Weights of a small GPT-style language model, trained from scratch on English Wikipedia.
Size: 6 heads of 128, MLP 3840 tanh GELU, vocabulary 13170, 85.3M parameters.
Architecture: learned positions, biases.
Training: a variant of Muon for these matrices, 676M tokens.
MLP neurons of a small language model. Each row is named by its layer, matrix (up: input weights) and neuron, and shows model dimensions 256-511. Each number is 128 + 24 x the weight over its row's rms, rounded and kept within 0 to 255. Numbers have three digits each.
A block is one neuron, or neurons of one layer that tend to fire together. After each block is what it responds to, as a language model described it from the Wikipedia text at the highest values.

L6.up1130:161117153114155121148129119099146092157119075190154124124108126116153143088106092151139152121104141179121142157126137124084128096146093111149154143087121116125118136112130118168109088116130115103110173117130116126113176117125137142103149147116115102140101105121140117128099132117196152157144095130125157126103109124180124113154125159143149100077133126098131093104086134152069126141127150157150165111100064072102158129155161130114092117102125157123145094104146141179123154174122091136148150092163139159140115095133135129112126111126125130095121076116101124148144126087120138134101097117147131124117124107082122105142148079153098150131133158133140164121116125170161139115140150149131102113124125148078125102169094106141116129124164099149115177106168128152203123180108131
Description: Slot before a bare verb. Tokens that directly precede a base-form verb: infinitive to, modals (can, would, must), not, and adverbs between auxiliary and verb, e.g. "intended to", "could actually", "cannot truly".

L5.up821:127112118151145129126106107127130145145129127094111114134165140119171135167141114167129114094143128139155114158116169125134153129136127137176094125091106124135137115105103123166140111134083159112123128128151122144148114114110093098119159102160086092142154144112168099146118087146144129130131139134177160138128152154078118084138122149108136081135131142145153146176103067166094113118059125142154128134140146150074132130143104141112134144110134098148156109137129125106124147110195118128188111144139078119088143132130155105117108168136140100150133132156142117103145148162159128134180114097113085104188143127116173175150114134187166144123164101140127096153126127160146121109140164132108089152177101138166088131133123136124100104125147107102140126117162100131100140139107152
L5.up1263:094123145142091167101137139102127110118090077100101164134117183121101141156132142072105119177131111107106099102142173159097131104140148106100181121087164129145133101124137152091137134095152140175141133147115160112110121116170111136078112115100101097146135103100141105113112136117129189135126089068116150141122142153109145126100128109112132127152143163137146121156171209176145081086103142117153137132114133127155119091126141124135095107123150116161106151179129176101119111126137096093142092124133149137087134118146136095148148169127118130137133148109150112112172092108164115120096156130154104113146127183097153146142124154145122138140107135152100183140162155142082156126148114123105125157073088158086111135116130127102114167084125150147142112052110115140103128125156099
L5.up1460:125114141108175093107103130078071148135122166125141130124112132143085132155104142152134146124151135124146104154144095162136146138150108143147065118122141101139121136131137106104159160168099118121087139134093126135104094122107117134142182110103104083131135101169131136125148116124142173114115157140138132102158128115162122122166117135098116106100096148117115122122118118111124102095117169132096118103091101092111104145104118159094130154123157130072120134158140140121125129151194106109114148147127107140081121131128169140121092165109159081112132117108108149126127148095138166102156125181112130109124136122118170099095073107168173111092132171139144086131134146151150148113084113133137138142112128104146132117114148145116108149123149115141160133103163117096103135138078125
L5.up2101:114157112138123151110083127103139174123142119124113130132134140115147150105152125086107167093133113109113147134107157156156124100133139074171122158130117137137143155129138118140088148144086147135152113170112092141083198110115122116141129095176114166132158125097093146144119121124163142090156155102102112143137136128131100135090131101133158143147129117126132125127141131151123182124122133164097036136139110110104137101091121137113157096131162108118117069142151122106110131149156138112148122113120136124104118110086127083135123134107099136112139126146103147138145136116124137157115138126160117151146125102108138106097151126132105073134153123127098153171114151148121116162155175142121104129129094168097120156123118123139088130122105163120161084153160131155125085154144174
Description: Quantity numbers in statistics. Number tokens, often the leading digits of a split number, giving counts in stats, tables and infoboxes, such as 36(4) yards, 107 minutes, 78,393 votes.

L5.up560:122127185113129088147129162113132084145138127155123137154112098089137127131137146131143138086045149140120150142137088109105142131150113131133183126071125115165133081096131125144155121148125163151151170132102151114109141153118145110134186102119106128141153098155151140136122171132148172116175097127145097150138157140112169139173166140096150139112143105136155132149108147120090143109135133146102145127142104122137151145128098167102151142155122122147111098124144150190159136146118139149131111166106125115140138107138180112114125097128168119092112143125157123114107114140152160112117147156124082097119129097112123168168129154123160131108128149111137114126116169131157169152140121126119114149122151152093117123116096150144115148155116136091162085129124167143162137158078088
L5.up3256:119112110118196125146147134143163069123119111105104144097116140088128136110164099150108125102112163181104151171106097130140087108123133092140181131138106097137116102109136110146110105135138107109141146083141112115083120142107131098118126144130128126122117086104178183157113117120152126159143120115120173159131103129120185108149126097117188127062147183128134127133110143119120147108124132119102142096178093110087115114132150125122143119157101137170140136122130081126091108127074142121092121133105118162113131085184152158130133119145137138127148114138113116122145116113145142107125098125122145124140108095128149119135149147089122175113162114173120140181141101117152110080120129118069111138116151112094129123102126130096150109119137134136109160165139098118128129137088147
L5.up3666:134079137146155150104144162122153107155127102087135104126101104133123153123126081153106105100093128144143146138156115129128102137118156082117142149133100150107128129139112086132120105133073145113106152152098098111136143080141147126142150134125071113122121149154175104143112143107121161158169092093134144180127115120125115129123125097117155112127161117097148131128107182161049130111132159127137117121144085088129137145141111176088102115137150073158128100115138121153112141168141128093141148126150140128143094128100122135086126128143137157131085135095153112143109176139117138119118165128118120151156109098118116152087106140112185148099114166168133154114104148141127107123164130145099135169139139119149180177174052153119104102179126131147107118143136101144151089124098121
L5.up3670:131078153162135091122187183158132098105119142147123121116091149104124128102135088152136136131108128096149150157134104147160137086120129106103135150130136126123161088100162155139104139157141172104118135133121126086115134096156126112149083099148127136120106127119136114130131114127103144131142111171134120092134141113120096175122148145074162062126157120118164102195149144094115120142173113112130141139138158093134111097128131134127174117111120112142116098181120124130123142118161116161160083130103162148101204142182156159142141109169151140122095105120151134137142100117088160145125129144144162104142129114126100126137106123089128133138124155123103125054132172185108145101092117150143101189156149078123093096106102155126140142165151152175127174136165114126129116100119140
Description: Slot before bare verb. Tokens right before a bare infinitive verb, mostly infinitive "to" and modals or adverbs: "to be", "would obtain", "never sing", "fully besiege".

L2.up989:111156170124121117118122076144103159160123134141161097105122126124111139137108167101116103152130165114123105151133106096125097128133121101104157126116143105120137123086110148133151111104121114119090078091099112128124144110122093087132109087104131114158130171111098167124123156128142122101128125140167143139056144143088120133116148133147113117082115111125139098131105129141100130122148105152141127115138127127129155097134133125134199127102120140125129119173112114146124113131130125163137093151130131157084156113114143122150141129099138112118121094071147107133146122135156127130140138154108094126100124118124127123148148109120132169081151131152147113148147122161134085150105197122104150151164111114153118118119140149159075107147120122132106131135102121073093123141108137
L2.up1137:163110151086136121134162094110098131133173120135127127121146110106137155105158133109158131148159103102121163110132110103100092100152098173146159152107125120161123106175148120133128135158121137090155100091112173130106105113120114068105169097131119099177103142130159159131129169135145097106113141122103129130155105153124119115116134117131116133130150171145106113141118151132119102104118089106115117123156157100138150141149121146139101091112132139147153163122093132106165050173127113112090135079133135145114158099103096119127120161109111154152120138131113112117144152124152124136159151122088145188100102114089084106130093121116111118073111112090145155127130083099071141188086190125161101073113121144139138148146108130138124133130140149160128129155149118139153106115164131
L2.up1393:145098169103138109181130085153115158120153120114082102107126080119148165163146107120126160148157153143140152139128127161145138092135113137131136112085134127114151143183161153158161119129134125144159095144159108143083105124124111109091127124100113129107144131149121141125123146131158130127130157105145109090081132113079156138135105148158169111113109149118116108163128146144161138096134117127141094116118145074110170117145099139131109091122158158120143135159121146115109089163107111204078141138157173102128101152117175120128141128118118094140119200096103142109121151096124110128148171149094129113119114091111139083152144147135137133069130112121160118094164126144160133129159126117138090137141155144127149107092156152146128117129148171110128130166109132107165111110132143
L2.up2617:125134164136136087094161107135116075125137153113140069104132109100150146154122122172127182119182150152111104115092138153138149112120152129144104107135133149142150079114140105131092121142082140119145126099146056109109089111093102112115131155109167132133125141128116155075121163134131129117148119132107104083154162107094176121168112125164106099111111184094114111128126131108082110146142142105154122132164104102079117126123122120145130131072125123148115144115132103116165163121137176092146119098142145118133148166120110151168119111147115108155135143092158135089109119126125126130118112147125113135104097125167125152132153084092096154140124116151124102125110134157120114116099139105138133100137128087110165114124104128066142126139135132159158119142151129089125141133150166
Description: Proper-name word continuations. Second word piece of a personal or place name after a capital-letter start, often in tables or lists, e.g. M-oman, S-onia, W-ade; also modifiers such as Eastern, local, Muslim.

L6.up3280:137077127154123143127125165137123133075174156112093072142134145065134157106085122143115109116073153063107165195125067159140154153120156178128082146091137114140094123094142147131126146116137107129113109112105153133110123118096124112133176108121104146103120100112129121128098107125088110114117101140120081117130102102129118147176132101099135143142120124152173090135138149119122145128099128104156129161112128131101130159118121123128123108111158152106118140145156134194131139135144097168139134096127120141096151119120138133128140110090148126104152122124138155142104144148138169117156145165155128080145145123078170156075130092153140161119127144089142118104142165134146101122158177116133131134124107135082144120143146106111164115142124114118126130117097122146206165175154140
Description: Start of main verb. First token of the predicate right after a subject, often a verb prefix piece or pre-verb adverb, such as re(claimed), co(-founded), also, then, may.

L5.up1079:135148168098156136158119151141127116095127099110085113083173114134094132140133143143134115127167163104136097125107084101120096163156120128141126134164146146105120137112153098110153143122108129115146127142106102120132143099122131103137101133146110134130099126138126134089106120143129121108109106080165133120124110111124122157118102162149143118110134105160142139106086117129143109122140092112138135151177121142148169155104153179136128124152094129138142147168126062157127098125137147165119092095123111126142161142091155098125154114133144106171124115135159152177108106151157132156132127180120092112106084118113095153164116127107108116135144148164140100166100156108128126116095171135144138150173110139104074106132120145093112166156149131153137146136075095099117103178150148
L5.up2478:121122123137136147155161123110129074115144164110091108095164098109138097145100134138126133108137173120126081139096088107098134133053125144161132117094132128098136142142134140152140125112108174111116149151112121159097165151157176106097161088148151123118136161111145127139111144148115150120132093111046113099114101141136089121117105138096160121107138108116123123062132151116148113095134108133125103131132151099165127129138138102085121136134104137122113101100115125140122128126112117126168132065127124084115114153125132140148167147131132140129108115098131129111157161134112112093127115176108091125116117136154141140171114117138144089137142143129155117154113132117107119139139136106179171125089176144156105138188103108158177120123148127119089125139160110118110097148126128
L5.up2972:134134139126151083159127117102132124084133154093104095107090115099106133140116143109083109075159169112175086119154092100101144125134088142139106176139134089078136113132095138103155112146098109119101108113107077145121116141127129126118108081158126125122073164132113119105115127141117144163130146108114109117120120114102138118132149178132100156151164096181149132081142140160170160113159112093104124136183100110179118156111163089124117117138094113131101151151148131142103117117110143149112135105160093089129122151110141084115157116133109100126117102161125143184101154139160118166129077101159148095123058157111132180166131094131119110124120114116165133128096144153135103118096175121148140157111127124135140108137138143123124145161129130115133123119111102127120124088101099
L5.up3065:125111129131132133149139127138120102110145179109134146116137138153098161190109169098111149115165139130141120114145109071139117131165107149173145170121151101091093091138091097103160124118113160102078118109117084148078145104129156137084142135124108153141089169115098108069112104123148121116124102067123095125117136147129096138135114156148141123162119096100107155068105126140178147124142101098076141125133116114151070125115152095175131131134120092143122135121126103116151144158128105110123138101132097118140129142098095127140161133174083118106157117137143135130110107146166108183150135110144139154138123163143135155170111113121096130093119103134164136128136103111114145122112169137136138142132144166101145136140107119110150159145118119118155122182133135126093141117163114
Description: Person first-name pieces. Word-piece continuations or whole tokens of people's first names, mostly in results tables, rosters and biographies, such as Dam-ien, Nik-ola, Mikh-ail.

L2.up316:140094116118127156173145153156097143133108111124104129106159132127155141183132150130104151133134108132132132141109122150121180164141105139120094115121143100164132114106136131107089162126107088164104106105161107122176158131148079101130143087158106124173082169151116103140114126112098110131132142118127115129185122155143159085131111123141094108094131138061157101118130108152135142156118112125156131117121146129108132133141109093111097125133185164122166147115133120145098137075121123159144127173097134138099134131104094133148153143146115145140151107139118181124144155137137124093131095154093113143172140144138137159133118162127156109117109140156124113105122138139142099163127158095069131123101136098147175185116092114048148115124117112125137101125131098143134144115114080
L2.up2141:087145096131160103105116143138133115128157099116142162133128138165160113143158095136121120095145118163114148119112092129122129091138130125116122109137152117104107176158124117115117164099107112134145168146134083135149121090127132141163130144124126102140126120149136091127138113106100107110108109127118097175166120159129067151131102139100103136149162155142117152117134172108118096160167161113144182104160129096119121102158156107134109136137124155124130124132113131144132142111114145109123082139122100135156109121124144112116119104144127149160172116145134114141134149113146119117181105159108137121136094140092136139071131111169130161124077126151066139151122137111124128143114120132175132137122113171113130112150092112105141105134123119113117115143121168086115134124116148
L2.up2439:136115152111148139104140124177130118139113127146152140108085093140132129116141136161116156093136119127124133134104179104115134117131102094125110122148118150133106142134094125138100135125129125129142114103156129103121132087155133141177128116178135116122091144129158142115133109119106112059167102099168153134160126113141148129152129177108076128127120134114132127139142103104167129135136148158159102095137136121156133128147131109091118149157136134150118176156127130109141123091140133110168169141106140106111168123091131094149163139086105119106139125152107108152121096175126170122119143111100140157193078120128134147116146156127109131124110169109104129075119139104109124173133134186104122145167128144140173162145162110113161125122159143113105091128142102139116132149127096
L2.up3281:141124118146168132082093125101121105135121139159091145128134179137135148180145124082096139182098128130115154155108133125136148113106126151110115126143160105179135148132094119141162122184117133104083138098130111144154099111122111119087164077113111114169105139123153108091140093150107134106117139101166096149168077099107148112140111137102119132134097125088134129127098192110136096123118120116166150091176091135128077120148103100109168166138081088138104170143131116124102134145098154132189141146098140126137142106091127141159152098143128096150155106128124116149122104106123119092126104096148107119116124128100165111124110146106103120131074157126129153100106105092135110132114128141203146110093125143136128125140148121141150121134130144148131151159126143156105119122123084
Description: Directional prepositions "to"/"from". Fires on the prepositions to and from marking change, transition, range or direction, as in changed from…to, up to, transition from.

L2.up2146:190104119095134137127132124130136112118114088147094127141119105105129143102136080136132062109134157119134131103151147120122115104122129108138118123132116151140092107135097116136124150107141143100159119106145185162135134102125102108140116159186202159154125126106116142115112108129157180090106134078097171122143128120135114128128095106138151106098140121161154119167093142184130165144115103150135121126127121100132096145138177133156160167137101094112128077144115155094155122176164148126088142120141101149143133162170153107085109133152111116127111109145099160123103106136135113133135181173100114152095180170137136118130142160118106182157122149162143154091158117110134158105126118127121114085116162159135114124131110164127087135136131149130121126149099127129097156105154141
L2.up2163:136136139137185130117136157111133186128132119127115169126112153105086105111096106181128148132128137095083182111161133135165129130143116146121115137099114156146120114129135095125138139110136151116129102180084148135128171103123154115137132127152109117153183082134157123102115124174108118127104107149098121154125092130124100104157149111152115100146104064136135123163133106104135079155091146121081106128131120154129124126094108137140132117140143124125156094183148158102129137102100184166114180124153137132133133144130155124152098168077144133123128130113122151175123117162126096136131128142132152160151135166116140161174129141145137133161162141142134133130128073122141132083171102139144117104142195119155114141112131114108144124138145149127181173145119113082104149106119137
L2.up3280:072116118099136120131106088096125069123154157142123101125132103101130115105155128097107119087152132146171126129110114114102090143115146091134112135117131119126157137120178145121117124126089154133108137114146153113111119131113125152121139124111123128169129187146135146117122175126127108125123125139119115096106114141142130132116126158123118153115102118125109126140151111140158106096086152131138137098141136160126176132164126145100173109087120133172113173164129140135102123146123123105111160113137136123139113136121114121120128142166129103099131112159135112127152048109127168150141107105164122114132133098090184082134112128108139108104118121155137097168131133117125122141082135165103131101080067148130126065087125145103093179081162118158107139125118107151106124167146139
L2.up3330:140113119114098113113099108110073116109104177126159125157061169098117131119148150099132068131148161155131153087134178097163139142125147129100149128107129153143125138058121111141148152129109175105115102101149135147132084122114123099131136145178141133175168149132164129142096101194129137113137123115121082113109115143140129131129143113165086125125134141125111115132143168155166135175130147128163145156139122118096149130135161146143122134100102154136123122140120122122128141137105149102094136113133124081131166150133131105156162128141122080118124113160108140139129090144168123163122103153147110155141155145112088119114121161137121095164147169139160125111086128153064137120127111165136127076112105138140136133091108098124136157096113185134163131143132110153138152135179154
Description: Numbers in stat table cells. Numbers in later cells of pipe- or semicolon-separated sports and election tables, e.g. goals-for 77, points 111, vote shares, and in-text stats like 93%.

L6.up1621:137103155145112122145156102113110090124095123122122081162137084116198123124103120101171174095137121125149147157075136138118105133137131166129142106098090146121137140110136128103100092130077152104130118104145104105142117131118144092138115097113169065101126124146132142129150116105137112110126107134123143076140126153069137168161102112138146143113137143185123131140086118163162165088111138106116115086109141117137129145128130092126133106119123121111127138187123137109143068191152101136088135085134108122115103134139144121141139086130166118119084120129109099099151079144123120101146113081095108123081128103095179146119068124111159144137145125121135122149118074136168128110095164153148151139118126129150121144154154111104131150088107161140087153142170118155163157135110114
Description: Table cell values. Mainly numbers or short words filling pipe-delimited Wikipedia table cells in sports stats and election results (101, 78, 100.0), plus scattered word-piece endings such as backl-og and mon-og-ram.

L6.up2016:157147117124133140130174137087150150108152134133117140141159116122124176160124134165114128120127171138097121129103071098107096115103124127172151120127120120137133105150098126147153144126122129127121109118096068131133128120134134155096147154176102146107080147136078091101129137157142168156121104133145124114087133107111138139128140153135126127125136097138108143098092157183130126116123084125137122123155126128147100130136119122138057126134126117130153137142108169108146102154171117108138092136131098152105174080120146153178138174127136080107119143125117137143094180128121153145153124150136155125124130148130114129176120120097103122135155133139136177124128107121122143153132182100136114129139181137097152125123074137178140119141088074152157166108135160152122124116118133
Description: End of given names. Last token of a person's first name just before the surname, often in tables or name lists (Jul-ie, Rebec-ca, David); also team-name colons before scorer surnames.

L2.up347:146151133116116115122128113103137135075107094139150116107109100133093177160110079133133133144131139119149146126161104140130118138109135108092118157123120107145127090140130134193114115158118119087089171107116141153124145161132131135117127087128098144176120176074123132121125105132137139159167170138159117145107090090113123118129134108127155068165126154104150184112163099093124112144136088069148124116108126134081124078124133129117144155122097173087108158104108136149164138139135149132151155143080151142101139156137091119089146096119112119091163114123155134139120137114157145118095110127149094126113126143161119146131136096130114173123125156126116145130126111133127095173171088140099144123136149173141105143132122119101131133152169112129088113119142144158122142117108160
L2.up1262:094129122142131135165124105120140139183131128108127125098185130121103181162129084136152083116163114130123096109165126119123175132090118123104122171108142097142112122050134077158180087111138156125140148136115151103114099149114126116117112159126151144134141112133081155133082064138130118136154153151133118118139143122130134116132119172124171123122110103146165124108110124181130155091162121107115126129144104094141135131117141153127154141142185141127097139076100102119125143128087116138109163177139140122141113173108107076131141137106145130140174152124176122112141152112108101162126123167092116133117154101127108143138148171108133141139133137108161118128135112176140139126120123107094089122128095111167141133077146132124130158148127101144096121113109169106153127124126113
L2.up2807:087120147145168151118081117131097082171136205159126148126132132138140134139055118132126150129103148086115158100103151137111129127083119115162125066130128109170105120141134132165130095143163119129133168131137104099139147105094119098109152156105149105105130134145137159110110131114130107170151129196135116132094117105115141129140171124116108156127103182088113086096123123174098159110092098168073138159110143146110156151133148138089114086122120113110094117085186162119109092121128105129165159145124112153108165130127164092096113143129135115132118131143100166142142150140155120140145136082109089176153150138075159109085117116114088104100144153159142146098115151125125116115150116131120134171137139135141145134143115120132108102079119149141084129120124158110118083119146108
L2.up3123:105106155085104125110075099121182150121128143146116122139087153134148156161128132127134133141158145133111126072152112119099134087134143161111160129123123117119133145126123141151130128135137156090180168106146108118124095171091108121148175130109151114098120137126177149136160167152125077135130141136101069181108116088146159121104125103144150128092126140132078120098153110166136117097127094148132121145151096112127127145106107113100147146123173155139118164087117115118151104159124146153134134139119138135131144118091119128099141164089137159139113175139101107106119164154131072127114164120161101120088083055105084126091158146145174171123158161114134098147145081140124121164132121135159132115119132125153097172093152095148106121109134121167120094121117158123143113117152115
Description: Word-completing pieces, "also". Mostly word-final pieces that complete a partly spelled word, especially "ly" (reply, exactly, shortly), plus "also" after a subject noun.

L5.up735:137120161180141148096159144091109116126176071111137126134104098150153152112151106137104128156120090098111130122125142126149097162097105164137132159127148174125134142115097100112037130122120143105123147136109163122101111136137118134106148105125156132137152147093138113143162106155166131133116125132093139081128132120185125099120116112100110117157112144140134092141140124196105164115164135092149119172104139080100143109119144129086099125146159107090155115138143161120158128183114136123163132113148132133120103122163129139109178087151084126121121142135144138142139130089126140105087135149140114141108122081093103153153130124094116132144107125128109108148144138127087123123145111181134114113133149111119145103161112118130097134101143132154110151118087134150148151142126137
L5.up1003:178137132139139118179149132112112162104152138112117090136059174119150107126122132164114125104123159094105157120113148128165152149163120136213141119125126109144106155154153161099142145096109101126087130191129112076127130094144131142131104114111132152110105148151114151101121102137143172126149127137093170112114109134165151137130138097140168135072161115110164082119125115130133183132131088123116142131118157152140097132152106120158128123156113148101143109107120114152130106119127128128122129139126152134137107157106141127116143123096129109107092112122129193122127147135079128099091146148128146138133129103128105073122118105149119131190076135094129106130098088086163109147125096090154132113125154157109106108110115101075147113084127125157127150126132099185110132152118101
L5.up2577:139108139106155128085155153138132138132151116133114087103127180121138173115088145143125183115103127167111149102117146160156114196145130130125131120138134150167117135133166151114128134088123141153114161193153151137131107117122131124131097114110123134117129161131139125111162129132148105161147108111105190119105151161162143110150097101146143132157128179146141156140130092127156129134107093120130144098098099089176122143098126095113119142115153136105122167137124138137142133114132119056121089105128113129143152156110162132118130116100143118082139108114117168145148144105172142109079120142152127136133151102093093150136150149096084107152108089094107095170095122166118150124127143122139106133156125158114125130102163103148071160078155173144131140122152135167096100162116144
L5.up3101:162110157123178143096101173147136150120162143155156101130110161145124133142121151148131133135109100179116136104146142143130145139162090099147124129148148131142120123139113138125092150125127103109106123150154112152108146116097145151174120133114133125128132099152114084121124146142129130088081147140096124121148130126158134196094129116136133133177115154121164113125173142138158115112132139183095117141158085129122126163125124100138098123093125135106100111116141158159131121120102112109094101117133157134146086130108195118145130106096119131114108134108148178161146150065123147118108131122100137144147141065135164135115112125126088151119102159116112120152135137126117157117161114123148131106111161109128127145112101108150094135117172114144094166118138085146118133112138060
Description: Before subject or object. Tokens after which a new noun phrase begins: clause-ending commas and reason "as", and transitive verb endings like convinced, blamed, marking, followed by the.

L2.up62:114102147121126139103146139090107155113164130145165186088139137138165116106141119140150141150134104123140132168125066117128158148134111115155097103137124157102116151150163135124135146128128146136116160134146106077078132110113105132119127108158112168092156159143152126132175146124177135112129131095103171119126129114115156130152112161128084190085128147125146129121120140104161138135123067150114113071103120110141121146091126087101146084130109144102179163082127134176116195070070116109182158115125098160133169087121124138178140127100151144107081126152100126091144160146169138159109134129156121128142149144120143107115131124166146130152108102121157118147157130157118111134111129108087115083119128158067174134127144104126126127099150154149148115113151090129114119087113119
L2.up143:113142140115120136056121107186148149101131136122144129082136120124160132146075150168131154168136114123069122091185114130074112156142168148149115105150111119137124132114149083108102110102144099152118089096108163139129112141144085126122125097119112131098121138154138150142082207148160136146126145117117130150146112100143105158102183083073103133114133112140135126124119136137094125157130118122128102114134109147113105086106141109140176156157115150114133148166119160130134153098139156128151128096131122123148124164110132119095100134108103147108122122111115174102099142119167097132146109099141101104132119129152138099092111124105139167102166122138098165119132148129152156130143104145167077106105113104160127137118151154110167131148130113149125142139138108098126136139137149
L2.up2570:140122136128115116102146129149160120146118131164110151118173135183110151102146180116150112149114156089129133126135129117110177142135135144098128080108108141073132105122169143123122115176107184140150145114104142109113123105122087132140132177115175101114140111104139143125152134132127086130129096110131090154160159152064118173167116092120105109119116171120111109123112150150110108099114135159124136125120105162095139174110105159173135140137129141115081115134116149137180135106118114136118135152107121101147132141142108140143136154141154144130145149120119122091124136105126118151113107103091133078105084133126112127132116128132115154138120143143130136109077132088121199136116126111151110129128103134139104149100124113114145113142105118177160133072126125100103107131138151
L2.up3632:133129114132131133100128133056164134143153125178138154134120166160140129145110135116141102155146159116152111167161146143180134132165144149085158085123120142126116143128160120120127092181131115141131139085139116147126118164108086110150114149085109138151137139126124160114122138126112158169142095142163133160149151161151085128082111143129108118129105131131116150094127139174149089105127119168094119120088134154130139179122147131107136119093166114128098140138174141112132071108072082141122149108130142143125134128116134131104147120136146154139144128146115146106087085134133145145117084133124142138145135115100128093098132135142115185125119123151174133093125140144139119141144148124170160129115112154143114124137134103148119132132162134172127136166115116159138107101108137
Description: Under and phrase openers. Mostly "under", as a preposition or prefix (under-21, underway, underfunded, under her name); also un-/anti- prefixes and "took/take" before "place", "born", "where".

L6.up1112:113153116127098145114139134147122153153105123117113113116145113116138158149103098141138148108135125104128132160121145165135159150097140140096131126104129145129150112145162134153128137166123141129126088121101116170159137110113109136127099129134132099146076095134103137113141127111116118151161102138111110108099189085153091133129098162181074156131150144115146112121112078123129114164104166146110149157132102096127115122091115146139158101113153099111097134075136107117116147102121109108132127113116107148135124187129075133145107116159156144133122140135110149134137100134145103168108122162107100111175166099120146162128113120115148154147147099095124163135135173128149135114134127149125135127141110140119106146121170117089080135122163163121159120144093130145103104136087168
Description: Compound-word first pieces. First part of a compound or prefixed word, predicting a suffix or second part: un- in uncommon, under, collect(ive), share(holders), co- and second- hyphens, and opening parentheses in table or list entries.